From a checkpoint of a small transformer trained on Wikipedia.
Size: 14 layers, width 256, 2 heads of 128, MLP 1024 GELU, vocabulary 2048, 11.6M parameters.
Architecture: LayerNorm before each block, no position embeddings, biases, tied embeddings.
MLP neurons of a small language model. Each row is named by its layer, matrix (up: input weights; down: output weights) and neuron, and shows model dimensions 48-143. Each number is 128 + 32 x the weight over its row's rms, rounded and kept within 0 to 255.
After each neuron's rows, "fires on" lists the tokens most often at its 100 highest values on Wikipedia text that the model never trained on.

L3.up853 [116 127 131 138 151 106 141 107 134 136 175 139  59 169 170 108 112 121 128 172 123  93 167  57 150 167 101  82 164 139 153 130 113  95 159 110 137  62 151  68  73  97 191 176 112 164 173 121 123 147 136  46 124 134 141 178 131 111 114 114 133 126 162 157 118 171 126 154 208 155 158 158 124 167 127 149 123  89 125 114 142 136 108 143  96  95 151 128 101 130 150 153 138 123 128 137]
L3.down853 [105 101 156 102 162 158 157 130 100 128  95  72 132 164 152 162 162 127 184 101 170  87  79 152 124 131 129 143  98  67 138 167  76 125 126  99 145  78 149  87 145 116 105 207 106 172 134 142  76 151 140 120  99 119  50  87 133  98 153 160 144  94 125 127 126 102 127 128 134 136 117 113 138 196 131 139 155 178  74 180 142 110 145 132 122 127 106 176 125 164  24 124  70 141 162 145]
fires on: " ", " |", ",", "h", "st"

L5.up570 [116 138 141  88 170 114  93  46 153 109 165 131 134 140 147  92 134  99 116 171  69 167 153 116 190 108 112 111 108 140 105  85 137 163  96 107  55 132  57 135 118 115  69 111 133 114 121 131 110  24 162 124 126 139 131 114  70 124 112 157  97 136 151 163 124 117 149  94 162 141 122 138 200 113 136 155 119 102 140 115 171 205 118 114 160  97 181  94 100 151  83 174 114 129 181  87]
L5.down570 [143 143 127  95 173 102 178 114  95 200  78  75 131  97 116 147 152 174  97 118 132  70 118 110 150 178 104 128  90  91 133 117 180 179 104 132 129 113 118 128 147  40 139 223 170 153 149 144 146 188 139 161 168 148 172 191 173 141 172  99  97 125 175 141  86 101 104  90 182  80  75 116 191  89 127 112 132 126  69  96 135  77 125 129 145 134 139  87 107 171 137  85 114  89  40 139]
fires on: " S", " N", "n"

L4.up49 [127 137 125  93 135 131 152 149 169 129 118 175 135 102 141 176 101 107 160 130 152  98 150 150 112  99 195 185 180 110  84 104 117 181 160 106  97 137 115 119 127 120 101  90 135  57 111 131  81  85  88 167  96 125  58 182 185  92  93  98  98 101  99  82  80 121 151 145  90  82 110 111 174 166 117 100 160 200  82 168 144 136 102 132 120 159  88 138 156 102 159  74 142 113 124 108]
L4.down49 [181 125 170 117 174 110 145  78 136 137 131 174 112 132 118  90 105 124 153 150  98 110  96 201 139 136 155 141 103 160 139 119 134 120 161  59 101  84  77 156 137 169 149 176 126 137 140  63 168 140 136 157 148 135 141  93 199 158  85  83  93 109  99 146 170 162 108 178 110  82 115 131 154 123 142  92 135 118 177  75 209 122 207  41 157 124 162  96  88 111 157 171 135 122 129 162]
fires on: " to", " for", "ered", "ar", "er", "ant"

L5.up680 [143  90 189 120 198 120 148 121  84 151 189 156 123 148 113 171 144 120 104 190 153 146 144 125 171 138 130  91  79 135 126 130 141 137 127 139 148 137  75 101 119 166 106  79 114 154 120  96 108  96  97 107  67 148 114 139 193 101  56 160 114 101  77  60 104 144 121 148 117 159 147  89 131 139 174 144 130 169 140 105 157  98 164 122 114 187 195 146  85  48 124 130 135  97 126 102]
L5.down680 [121 180 162 165 114 141 188 102 160 135 141 123 112 116 128 134 169 115 179 103 139  97 135 158 131 108 156 119 151 173  93  87 111 158 110 131 127 100 123 116 113 129 164  98 112 126 137 167 144 141  96  93 137  44 112  85 122 144 162 150 150 117 198 139  63  67 152  69 162 145 141 114 150  70 182 157 148 169  83 163 106 148 128 109 136 120 109 122 116 122 116 149 119 156 176  80]
fires on: " born", "arried", "orn", "ied", "ies", "way"

L10.up785 [126 130 140 121 107  60 142 103 156 134 124 165 132 136 127 143 164 135 123  84 163 126 116 182 147 130 137 195 143 199 168 108 134 111 123 134 134 154 124 170 150 142 125  75 124  73 132  86 164  75 145 145 159 158  37 121  52 114 127 160  66 127  82 105 132 129  70 147 132 121 119 138 143 115 151 123 128 152 116  69 176 139 113 126  60  96 142 142 119 130 134  75 175 106 108 143]
L10.down785 [155 120 150 105 124 134 168 113 138 140 171  88 186 131 140 148 191 134 117 146  90  97 151 181 184 105 102 168 189 171  97 135  99 120  98 143 139 153 167 129 150 111  97 118 179 123 152 144 134 157  92 149 149 155 133  83 156 113 148  94 125 117  61 166 121 167 104 121 141 149 111 158 117 106 110 157  97 160 132 115 138 137 176 184  56  95 148 180 138 134  96 180  76 105 189 106]
fires on: " have", " had", "\n", "96", " or"

L11.up539 [140  84 130 121 129 179 152 133 137 120 103 172 146 192 154 193 113  98 130 160 124 112  91 117 148 158  88  97 129 121 189 160 127 144 109 144 119 120 179 141 115  97 166 131 119  93 167 160 107 141 111 113 136 117 162  69  77 106 158 159 135 130 125  96 109 191 132 158 168 131 151 154 135 128 121 129  82 193 158  94 210 158 129 129  73 111  86 167  99 117 157  87 147  77 165 163]
L11.down539 [ 98 107 147 161  99 161 112 229 125  70 187  78 111 119  21 128 109  84 117  96 119  82 128  96  99 151 152 155 177 109  88 155 123 168 110 192  99 148 125 115 181 144 103 168 131 113 170 190 156 124 154  95 171  93  75 134 155  98  91 119 109 148 100 171 152  81 104 131  90  34  92 141 201 130 128 114 160  75 149 187 117  85 123 129 141  83 121 164 126 128 118 135 115 121  87  95]
fires on: " an", "1", " "

L10.up358 [120 120 161 159 129 144  81  81 183 120 199 201 127 109 144 126 121 171 163 186 130 100  76  94  83 152 133 149  75 186 139 117 132 207 117 140 111 165 162 132  94 130 130  91 119 132 156 182  75 103 144 146 145 110  62  93 117 118  83 165 128 108 161  89 147 150 162 121 187 120 105 180 103 149 110 112  81 108 132 100 144 150  57 148 113  97  74 146 138  76 101 140  94 151 170  87]
L10.down358 [144  98 167  94 117 137  88 125 148 118  99 171 110  96 124 138 180 133 131 111 100 189 144 125 114 102 132 130  93 126 112 145 131 174  96 122 125  86  82 193 183  90 108 115  86 118  90 121 177 190  92  86 126 199 156 130  98 100 122 131 179 142 112 185 181 138 139 138 107 137 162  72 154 111 119  92 151 172 114 199 144 129 160 137 122 148 130 115 123  90 151 127 101  83 104 149]
fires on: "e", "r", ":", "ic", "gr"

L3.up412 [162 144 106 138 114  72 124 156 128 118 186 112 132 135 144 189 114 157 144 110 111  97 138 100 117 138  83 141 103 106 143 134  88 134 118 103 145 129 165 131 114 138  88  79 141 134 125  63 139 131 170 112 104 103 133 132 188  39 109  83 140 131 102 107  99 172 107 147 119 176  94 137 177 172 105  89 134 133  86  75  96 124  98 121 103 130 214 110 130  93 115 145 120 143 130 107]
L3.down412 [138 177 220 138 149  88  48 171 179 123  93 123 137 122 137 136 169 109 116 145 160 102 148 155 115 106 176 201  75 136 151 146 168 220 148 211  61  86 160  95  98 164 140 115  85  97 101 130 147 128  76 136 150  80 116 133  72  53 136  88 102 151 188 108 175 126 146 123 148 151  99 107 169 116 129 114 103 127 121 153 104 144 147 126 121 124  91  95 174 139 185 157 119 157 107 134]
fires on: " pr", "r", "ad", " Pr", "own"

L4.up585 [169 133 121 135 121 118 100 162 137 158 114 127 198 113 217 190 119 104 163 111 142 130 110 162 158  15 180  97 112 158  56 112 140 196 162 105 117 116 111  81  72 100  98 149 147 140  83 132 108 131 143 102 177 140  63 161 175 146 113 170  80 156 132 173 108 150 137 127 123 127 122  91 120 131 130  72  82 188 111 195  93 159 108 121 119 169 146 166 139 111 105  94 110 111 114 113]
L4.down585 [ 95 152 157 152 120 154 165 134 122 110 107  80 103 188 117  87 148 113 160 160  86 139 133 159 108 156 137 133 107 150 169 140 101  80 178 110 109 111 182 106 126 124 176 116 168  82  81 134 127 125 133 116 171 125 149 119 112 125  91 131 165  93 154 150 120 196 125 188 137 114 101 143 127 121 157 138 136  36 170 104 140 150  99 109 126 112  86 155 148 149 148 101  64 124 143 166]
fires on: " to", "ed", " of", "ans", "ion", "ered"

L4.up219 [157 103 105 174 178  84 155 125 177 145 175  91 142  71 117 158 117 108 163 130 125 159 129 133 104 129 166 155 152 191  57 142 161 138 178  66 142  90 130 132  76 119 108 101 213  76 111 108 121  56  96  97 159 121 106 133 131 101 132 109  86  50 131 193  97 156 129 120 132 138 107 153 147  96 145 149 127 181 112 189 154 135 103 117  78 121  92 138 142 145 165 128 124 157 126 105]
L4.down219 [148  89  70 149 140 135 130 119 131 149 119 129  66 168 120 135 145 171 141 112 168  84 157 130 144  95 148 119 106 137 109 141 120 135 155 115  99  53 133 111 116 110 143 123 153 138 147 178  95  95 101 145 208 189 136 124  95 151 123 190 133 124 124 180 140 172 169 167 175  97 143 135 132  53 124 160 108  88 144  52 111 136 149  50 145 104 123 103 121 123  95 130 156 128 171 102]
fires on: " to", "ed", " in", "ents", "por"

L3.up651 [133 119 165 177 162  91 129 143 137 124 110 131  85 132 161  95  68 120 131 174 166 197 147 145 152 121 127  93 149 188 180  68 111 150  96 153 156  90 146  52 130 167  89 139 126 126 148 151 158 153 127  85 112 156 169 167 160 107 150 123 116  70 142  98 182 160 143 169 158  92 165 105  91 165 157 117 119 138 148 119 159  97 141 124 111  97 147 152  66 121 120 168 137 113 164 143]
L3.down651 [ 48 109 226 153 160 103 146 164  74 153 138  80 162 165 156 126 168 150 137 134 139 146 152 107 156 126 166  92 129 109 128 104 115 139 151 167 155 129 131 143 137  99 117  97 112 144 118 101  67 171 173  94  91 134 154 116 114  95 160 145  79 133 207 141 134  93 146 164 166 112  92 109 119 165 128 200 118 131 178 126 150  38 120  62 130 133  75 121 146 186 136 184  76 141  98 160]
fires on: " ", " |", "und"

L6.up451 [ 81 116 112 137 192 149 118 144 134 149 159 144  77 122 138 209 206 117 119 165 128 124 135 193 179  79 190 191 129 100 114 139 117 145 128  65 144  93 119 165 159 130 129 103  82 158 187 136 141  79 105 112 146 112 120 107 119 130 111 103 151 103 160 139 171 140  53 108 127 189 142 141 151 127 165 118 108 129  92 141 119 165  60 119 129 134 150 169  66 146 224 188 117 121 167  67]
L6.down451 [113 101 136 123 114  54 140 111 118 114 112 126 135 122 151 167 133 146 165 129 121 116 116 141 125 144 104 117 133 164 129 212 126 165 116 124 143 132 101 119 121 127 127 132 104 102 113 107 141 122 126  79 155 137 164 157 125 108 112 114  69 172 122 154 129 146 124 124 140  92 137  99 144 133  86 254 111 110 116 149 128  86 223 153 140 120 138 114 180 136 127 153  20 132 133 139]
fires on: "l", " l", ",", ":", "L"

L10.up246 [110  98 112 118  77 144  99 103 150 167  94 147 163 105  88 173 125  92 113 134 165 159  76 129 168 100 111 178 120 127 106 139  96 123 135 124  94 168 147 167 122 131 128 151 167 203  89 177 113 151 116  83 176 190  90 155  99 152  65  98 120 138 145  93 128 138 109  52 159 138 150 123  95 143 163 200 106 136 105 197 130 172  96  94 123 104 137 141 143 107 106  93 115  68 141  60]
L10.down246 [124 132  82 146 117 122 120 122 139 119 117 100 123 155 105  69 213 117 208 141 112 127 139 108 149 152 126 132 107 142 120 138 177  73 129 112 180 110 130 133 132 110  87 101  83 169 149 133 215 160 109  73 135  98 106 166  91 100 106 121 134 175 172  89 128 160 164 142 118 176 144  77  77 177  81 127 128 162  81 130 107 136 188 136 109  90 109 118 112 125 153  93  91 183  87 158]
fires on: "a", "6", "i", "ia"

L10.up709 [107 123 112 135 143 127 126 102 123 220 143 136 215 148 132 168 130 172  78 170  93 122 119 113 144 111 183 202 120 192 127  99 195 104 144 115 100 216  99 156 125 120 144 110 149 159 114 139 120 135 189  57 120 164  84 141  64 122  93 112  61 119 113  74 152 137 124 136 165 121 163 131 135  78  82 125  90 133 133  71 166 176  86 135 102  68 139 167 106 124 100 119 109  99 129 158]
L10.down709 [129 185 144  93 135 117 187 105  94 103 139  78 131 125  90 167 143 102 125  99 165  93 142 199 163 157 111 116 143 194 142 102 112 104 145 143 126 115 171 167 112  91 115 118 138 176  88 111  75 109 132 143 135 101 111  92  88  94 109 132 143 112 100 119 147 106 154 179  96 177  61 106 193 175 131  86 136 141 176 107 120  85 187 194 147  94 145 166 134 201 110 105  61 124 150  79]
fires on: " have", " of", " had", " has", "aving"

L5.up217 [143  83 138 167 159 149 105  85 183 105 139 174 100  90 112 123 150 148 178 125 113  83 107 128 153 128 132 154 100 157 115 154 154 103  42  74 108 146 111 118 170  93 104 140 134  95  99 124  96  71 155  87 112 146 122 105  53 157  96 162 143  84 136 124 153 172 182  74 179  71 118  69 175 117 184 138  90 186 162 117 166 156 123 119 112  97 124 132 143 110  85 119  96 157 117  92]
L5.down217 [135 206 113 144 199  66  94 160 164 153 114 151  77  89 111 129 231  97 112 154 103  99  52  86  94 150 106 144  79 132 117 155 159 138 138  95 141 147 168 126 100 137 120 120  95 208 145 117 153 176 143 130  56 166 144 110 106 128 155  99 125 208 132 154 159  85 125  85  92 120 169 183 154 127 144 104 166 127 129 141 142  38 125 123 146 141 123  86  84 176 190  89 141  97 139 123]
fires on: " S", " s"

L7.up384 [178 110 126 143 196 110 143 136 135 132 140  93  93 176 111 171 157  98  86 193 145  99 148 150 145 114 118 109  90 155 149 138  92 186 115 147  78  52 142 113  99 117 106 139 189 115 175 176 110 102 129 109 120  83 110 185 115 108  77  92 149 102 111 160 151 113 168 163  87  90 117 146 131 125  82 189 148 115 107 151  97 130 115  95 136 124 150 130 126 175 137 147  92 135 137 105]
L7.down384 [185 111 132  64 102 156  97 156 150 137 151 151 173  82 106 138 130 147 164 113 130 148 124 165  81 136 160 127  72 154 116 124 116 120 134 118 106 170 188  88 112 131 156 145 148 112 144 114  92 154 113 117 134 117 112 108 105 178 139 129 102 181 136 130 173  70 115  66 149 123 142 119 146 130 108  64  74 131 134  93 146 151 111  59 122 108 128  87  97 158 203 118 165 151 112 154]
fires on: "n", "1", "r", "ite", "it", "p"

L6.up221 [ 92  99 136 120 161  97  47 170 159 113 117 134 173 132  78 145 105 127 190 122  81 125 136 107 131  74 130 112  68 106 132 164 145  87 135 118 129 135 146 101  93 105 147 190 141 120 187 142 123 191 115 110 176 131  20 132  50  67 104 152 111  83  89 176 206 103 177 103 220  87 122 168 139 182 188 196  80 139 152 112 145  82  92 112 107 139  92 140 116 150 127 212 176 144 129 145]
L6.down221 [162 125  65  96  72 194 120  87 106 149 113 101  78  99 155 163 124  94 121 158 131 145 111 104 134 122  90 113 149 108 124 114 105  80 141 156 122 132 112 113 164 129 129  84 178 121 140 116  73  85  88 110 178 101 165 146 181 129 120  84 141 234 143 144 117 159 130 146 130  95  72 138 133 128  97 114 150 141 179 137 154 141 223 136 108 143 174 154 148  44 149 103  68 133 127 136]
fires on: "s", "ues", "res", " is", " place", "ions"

L10.up272 [107 132 118 135 156  97 110 160 125 126 116 152 131 131 140 106 121  82 142 112 145 126 184 120 120 121 136 147 134 160 152 139 144  93 147 194 120 120  93  86  87  76 112  80 123 155 120 167 104  85 138 160 142 127 152 100 136  86  86 156  90 192 106 171 187 120 153 149 122  87 156 132 188 174 137 158 142 113 145 136 182 117 114 145 148 188 175 158 119 186  87  92  96 184 103 101]
L10.down272 [117 121 149 144 125 140  58 135 102 132 117 115 169 111 128  99 103 107 145 142 183 163 167 173 153 158 149  91 104 106 136 111 160 153 124 145 112 133  95 107 168 161 123 157  82 128 130 165 164 102 179 160  67  93 127 117 115 157 124 183 150 126 134 155 177 146  99 170 167 132 128 127 141 122  71 148 156 152 169  91  89  98  92 100 137 114 118 115  86 137  91 105 151  92  81  97]
fires on: " in", " of", " /", " at", " with"

L5.up823 [ 82  75 156 103 128 111 116 129 119 150 108 194 123 128 143 152 108 132  78 184 228 107 128 148 143 162 158 143 122 130 110 188 130 120 141  87 135 133 164 150  52 144 141  95 121 113 114  62 110 179 104  68 129 121 167  87  89 104 110 127  67 132 121 122  85 168 118 139 162 118 119 120 144  93 127 153 146 172 126 124 162 149 134 116  29 105  85 172 120 104 139 154 115 122 101 103]
L5.down823 [121 148  98 115 150 169 130 103 189  84 143 144 140 128  97 147  56  80 101 112  83 141 112 148  87 133 118 152 114  81 101 103 100  84 119 159  73 140 111  77 173 101  85 154 132 137 146 159 137  62 139 143 131 132 165  94 162 143 124 136 131 134 164  67 147 120 138 113 162 111 174 119 158  81 159  83 126 100 127 132  75 127  99 127 192 128  82 121 106 102  95 135 122 121 140 128]
fires on: "g", "im", "9", "4", "8", "an"

L7.up7 [133 108  68  89 168 154 117 113 158 138 126 132 157 127 102 195  94 125 114 197 157 163  89 124 118  57 179 146 115 197 132 104 169 143  98 153 130 166  97  65  70  99 154  97 148 138 114 112 146 160 133  96 136  78 119 137  66 115 174 175 132 123 153 152 132 169  99  90 212 159 168 146 127 126 140 125  81 117  96 117 130 151 109  68 124  45  76 108 126 142  81 151 165 139 138 106]
L7.down7 [152 148  94 167 110 122 169 127 120 111 163 162 159 108 134  80 100 186 155  99 130  29 139 142  99 162 170 114 122 117 117 144 103 152 135 143 120 128 142 130 120  87 114 157  85 139  86 120 151 189 153 140 146 111 150 100 143 124 135  84 109 130  78  86  69  89 163 103 126 131 116 102 117 115 137 134 137 124 124 173  91 118 114  94 110 134 121 156 126 111 159 159 175 111 144 118]
fires on: "ik", "8", "id", "'", "9", "\""

L10.up290 [192 158  94 114  66 160 120 126 152 144 209 155 180  99 122 113 105 135 126 125  86 179 121 140 198  80 106 152 145 198 122 130 157 115 123 159 144 117 103 116  50 159 146  98 140 119 131 163 164 114 140 108 144 143  98 127  87 116  65  57  51 151 153 121  95 133  87 134 147 113  98  93 143 102 141 156 114  87 139 170 138 149 118  99 113 150 132 158 122 143 136 156 152 187 138  93]
L10.down290 [ 88 114 141 112 135 139 117  93 112 143 116 143 114  90 150 152 177 130 121 114 109 135 147 125 122 141  60  86 168 174 141 147  70  92 126 125 173  52 125 195 108 163 111 217 118 116 145 132 114 159 101 151 100  61 119 138 150 139 127 104 127 118 180 128  44 147 227 144 129 146 138 154 156 113 203 174 131 140 107 103 150 135 164 164 128 121 162 138 123 100 107 130 101  91 145  83]
fires on: "st", " to", " la", " ", " de", "ed"

L7.up485 [171 141 129 181 234 119  92 128 116 127 160 138 129 148  97 109  94 183 158 149  74 101 131 108 121 113 137 149 100 127 149 124 130 144 106 103 127 185 225 102 120 141  91 132 142 169 201 220 102 102 126  78 142 105  90 157  73  31 119 148 122 114 107 110 117 138 156 150 119 209 132 154 135 130 124 139  97 165 135  70 104 161 151  95 121 123 165 161 124 127 109 137 112  91 128 112]
L7.down485 [148 122 107 110 126 139 145 199  80 147 186 153 188  88 124 129 188 181 117 132 137 142 189 104  51 128 137 156  88 157 103 172 135 155 129 116  89 121  65 155 101 114 153  92 126 164  73  79 113 200 144 114 113 156 164  89 169 144  97 101 158  91 143 162 133 116 159  83 100  84 144 139 121 106  95 110 116 134 133 110 144  73 120 157 113 157 123  92 136  90 115 129 175 144 131 146]
fires on: "e", "ed", "ite", ":", "an", " Man"

L7.up131 [ 85 167 148 154 126 111 107 111 161 115 195 142  93 102 104 106  71 146 127  93 124 158 129 118 132 158 123 175 116 132  98  94  80  95  73  85 127 175  85 110 119  83 147  79 136 130 151 162  97 125 138  89 115 190 157  78 149 128 123 111 133 167 120 157 103 140 120 158 151 147 116 187 132 140 168 134 128 154 131  59 108  94 134 106  79 132  91 110 118 131 117  95 100 193 147 139]
L7.down131 [149  98  83 118 121 136 123 132 151 129  85 135 151  88 127 124 145 153 116 133 127 124  88 111 133  93 147  48 143 136 155  84 122 155 141 155 145 159 160 131 119 196 138 148 124 140  71  77 143 119 152 154 135 127 152 177 128 177 152 169 132 149 150 122 156 113 134  73 133 160 108 164 146 157 137 129 143  76 102 133 128 123 122 111  67 141 120 165 160 106  91 122 105 119 136 131]
fires on: "ist", "-", "is", "rit", "om", "ar"

L3.up325 [104 124 116 162 116 105 173 148  95 134 192 158 106 135 130 121 107 113 112 141 181 125 160 142 108  80 161 135 112 134 124 136 144 162 142 121 138 120 144 180 105 145 128 151 135  98 162  59  95 134 145 172 146 106 215 121 111  96 142 173 104 123 120 143  59 103 147 151 145  85 113 138 157 141 123 124 187 202 162 124 120 106 140  60  89 134 116 148 134  77 109 117 143 109 151  38]
L3.down325 [142 155 141 151 134  88  90  66 117 159 107  50 119 164 104 144  60 111 123 159 148 147 132 167 151 137  81 121 129 101 137  72 122 128 111 110  75  84  96  50 126 154  84 130 152 157 108 163 139 188 134 157 105 140 164 162  68 140 117 126 196 104  75 102 125 173 138 115 131 180  84 110 105 114 112 147 107 154 150 121 136 155 123 183 152 135 161 156  66 121 105 134 152 108 131 145]
fires on: "4", "g", "ar", "tal", "5"

L6.up920 [116 117 149  70 126 146 117 105 147 156 182 131 185 140 169 101  97 118 162 147 209 132  99 180 129 155 103 159 105  82 124 123 128 131 130 133 153 137 129 157 145 123 148 136 145 135 159 149 117  77  97 133 136 189  98 147 143 129 123 129  55 115  56 125 136 137 118 185  66  86 166 106 106 135  73 154 101 162 148 110  71 141 126  87  87 127 169 155 109 136 205 105 146 118 249  63]
L6.down920 [145 153 130 165  51 131 146 111 137 144 121 137 137 129 143 148 137 135  99 123  63 134 117 114 129 157 130 136  75 122 134 132 152 109  97 169 131 143 154 159  92 125  89  98 131 165  84 133 117  76 148 133 216 111 134 117 142  79 196 144 183 114 182  44 148  94  96 118 151 107 134 147  84 123 182 115 153 123 169 129 104  86 221 115  96 110 125  99  69 163 192 144 133 183  72 208]
fires on: "im", "al", "ar", "ary", "ile", "ual"

L7.up201 [122 167 107 151 172 114 118  91  81  98 127 135 135  76 132 235 132 179 179 123 148 109 137  88 125  92 216 178 121 112 170 136 110 170 135 132 120 154 105 136  80 158 126  88 139 174 144 130 147  63 176 136 154  75  70 165 170 145  57  82 132 131 109 109 118 131  96  78 140 109 168 120 127 134 103 124 140  88 146  84  47 179  44 140 121  94 123 133  80  99 128 144 119 179 116  86]
L7.down201 [182 101 143 160 133 153 140 155 168  66 152 132 126 154 121 118 151 120 112  76 122 121  88 160  57 104 100 153 115 145 170 210  75  89 101 134 146  91 160 142 149 115 126 120  85 133 128 176 126 208 151 106  62 161 111 132 125 154  73 146 114 173 120 100 144 142 126 154  69 151 149 114 114 113 133 156 108 143 154 122 150  96 207  87  91 110 180 168 138  95 147 136 125 137  99 147]
fires on: "f", "r", ":", "ic", "l", " ("

L6.up193 [124 130 130 142 134 109 110 110 178 139 128 165 172 159 151 101  83  75  87 176 129  83 195 143 185 121  72 170  96  87  79 177 173  75 162 136  83  89 101  96  96 109 114 133 142 138  99  61  83  83  79 150 157 107 107 157 127 120  72 166  82 119 150 167 179 120 116 206  89 119 134 111 139 113 138 192  77 171 111 214 191 134 104 151 117 114 156 152 111 131 103 136 113 133  95 139]
L6.down193 [180 149 143 126 164 117 120  91 113 156 110 187 161 140 151 104 147  88 147 128 154 216 112 132  67 138 124  92 101 119 213 134  74 148  98  89 128 139 174 117 143 102 165  87  49 162 104 115 142 111 212  94 125 111 138  77 153  91 131 184 189 189 131 177 143 125 112 111 142  65 144 138 131 133 163  97 120 161 152  97 106 140  88 149 149 111 157 144 140 160  67 118 169 169 127 170]
fires on: "-", " of", ".", " in", ","

L4.up55 [115  78 110 130 196 186 103  65 126 205 138 211 120  69 142 101 137 151 101 200 115 154 174 162 121 149 117 116 103 188 166 130 181 133 143 163 181 123  99  77  87 104 133  94 132 132  82 131 105 129 143 129 141 176 118 161 157  77 156 107 140 115 122 176 139 142 118 145 167 129 106 129 141 107  98 124  82 139  90 131 141 128 120 102  68 163  88 158 139 125 118  81 175 133 172 105]
L4.down55 [120  94  73 127 157 159 115 173 172 123 180 123 136 174 135 162 152 136 111  90 124 144 123 103 137 132 107 141 101 143 125 145 107 190  85 165  99 127 180 132 110 130 142 163 111 140 122 115 151 118 197 127  98  97 149 132 195 200 102 103  91 127  99 141  99 106 164 124  61 121 106 109 125  43 142  92 132 148 126 133 135  74 154 145 156 109 112 108 129 159 121 164 126 112 116 126]
fires on: "7", ")", "===", "and", "8", "9"

L3.up259 [ 83  90 148 111 172  61  96 131 114 101 142 190  99 104 129 170 106 142 151 122 130 162 113 137 118 166 109 145 130 124 164 100 121 166 127 109 133 181 212 151  95 110 111 103 111 109  90  88  94 108 137 127 172  84  82 103 174 119  78 135 128  68  98 113 133 145  92 169 114 147 126 131 130 143 153  74 140 173  95 111 134 168 168 144 121 111 143 113 158  98 116 121 145 121 104  98]
L3.down259 [115 140 137 114 156 108  78 124 129  87 101 148 168 144  78 142 162  77 129 119  85 104 102 165  75  87 120 132 158 198 132 173  92 141 147 166 133  42 146 132 130 167 171 157 117 154 141 160 164 139  86 160 159 115 111 180 104 129 161 182 168 167 133  93  93 104 118  96 106 153 114 134 157 153 154 113  70 113 132 152 147  93  94 207 119 134  76 123 100  96 119 124 100  72 182 162]
fires on: " Pr", " pr", "gr", "m"

L3.up690 [126  92 122 123  82 159 145 135 134 189 109  87 205 121  90 107 103 118 158 133 110 105 101  99 159 142  98 186 127 149 191 127  53 121  93 101 105 168 168 133 108 175 137 115  56 152 143 147  91 116 116 108 127  85 132  91 114  76 133 138 116 124 176 141  94 172  93 129 125 167 124 151 109 155 124 153 115 150 114 176 199 166 127 139 121 102 146 105 137  35 141 191 111  78 164 137]
L3.down690 [142  84  61  85 211 115 129  85 113  78 156 123 117 130 133  85 130  87 192 115 130 130 118  77 105  81 108 106 126  92  86 172 102 156 132 101 193 125  97 133 142 110  59  84 166 128  82 124 137 175 223 123 189  94  90 123 243 119 123  96 113 184 119 158  92  86 157 148 107  85 109 122 131 148  85 117 164  96 127  95 112 114 119 126 134 122 141 129 164 137  95 134 116 156 107 175]
fires on: "7", "10", "8", " more", " ", "ir"

L6.up893 [132 109 127 123 145 116  97 143 167 148 101 121 125 101 114 132 150  80 100 132 123  99 153 110  76  75 206 131 153 173 122 132 109 145 135 141 128 112 150 123  61 125 121  66 137 177 138 150 110  99 116 142 121 116  85  91  91 117 102 135 116 111 182 193 147 113 114 135 154 105 112 159 183 150 129 124 110 133 126 102  95 182 112 125 126 134 179 100 131 135 172  55 130 147 118 143]
L6.down893 [160  92 122 142 156 154 113 139 200 167 196 112 122  96 159 106 157  89  87  87 157 162 154 107 128 120  53 103 118  99 126 148 164 120 138 138 159  94  91 156 144 102 133 162 148 164 106 186 166 193 131  92 163 146 139 151 158 142 127  76 134 159 150 183 151 172 131 126 108 121  59 100 212  44 115 131 148 141 103 121  99 128 159 112 120 177  96 101 106 154 137  75  83  60 120 132]
fires on: " D", " S", "d"

L11.up397 [124 134 122 117 118 107 149  11 101  97 127 143 154 154 131 129 128 176 103 124 154  78 108 152 129 130 126 132  94 103 117 135  99 200 102 174 108 115 142 129 105 125 154  81 144 105 181 186 154 115 120 121 170 151 101 117  99 227 173 165 156 138 151 105  61 178  85 168 135 131  80 164 151 186 215 117  61 182  91  75 122 178  74 114 128  81  96 113 128 114 139  89 106 106 176 157]
L11.down397 [106 164 144 154 144 132 108 166 135  46 160 148 144  95  99  82 141 158 119 141 131 172 152  75 112 127 128 126 119 115 135 103  99 166 129  75 128  79 132 157  94 142 161 152  84 116 116 131 182  94 129  88  60 135 159 164 171 103 144 110 111 151 208 191 147 161 129 139 137  80  77 206 115 108  47 144 172 144 174 158 119  59  94 142 115  88 180 154 105 151 110 156  86 101  95 158]
fires on: " an", "y", " S", " ", " Ar", " P"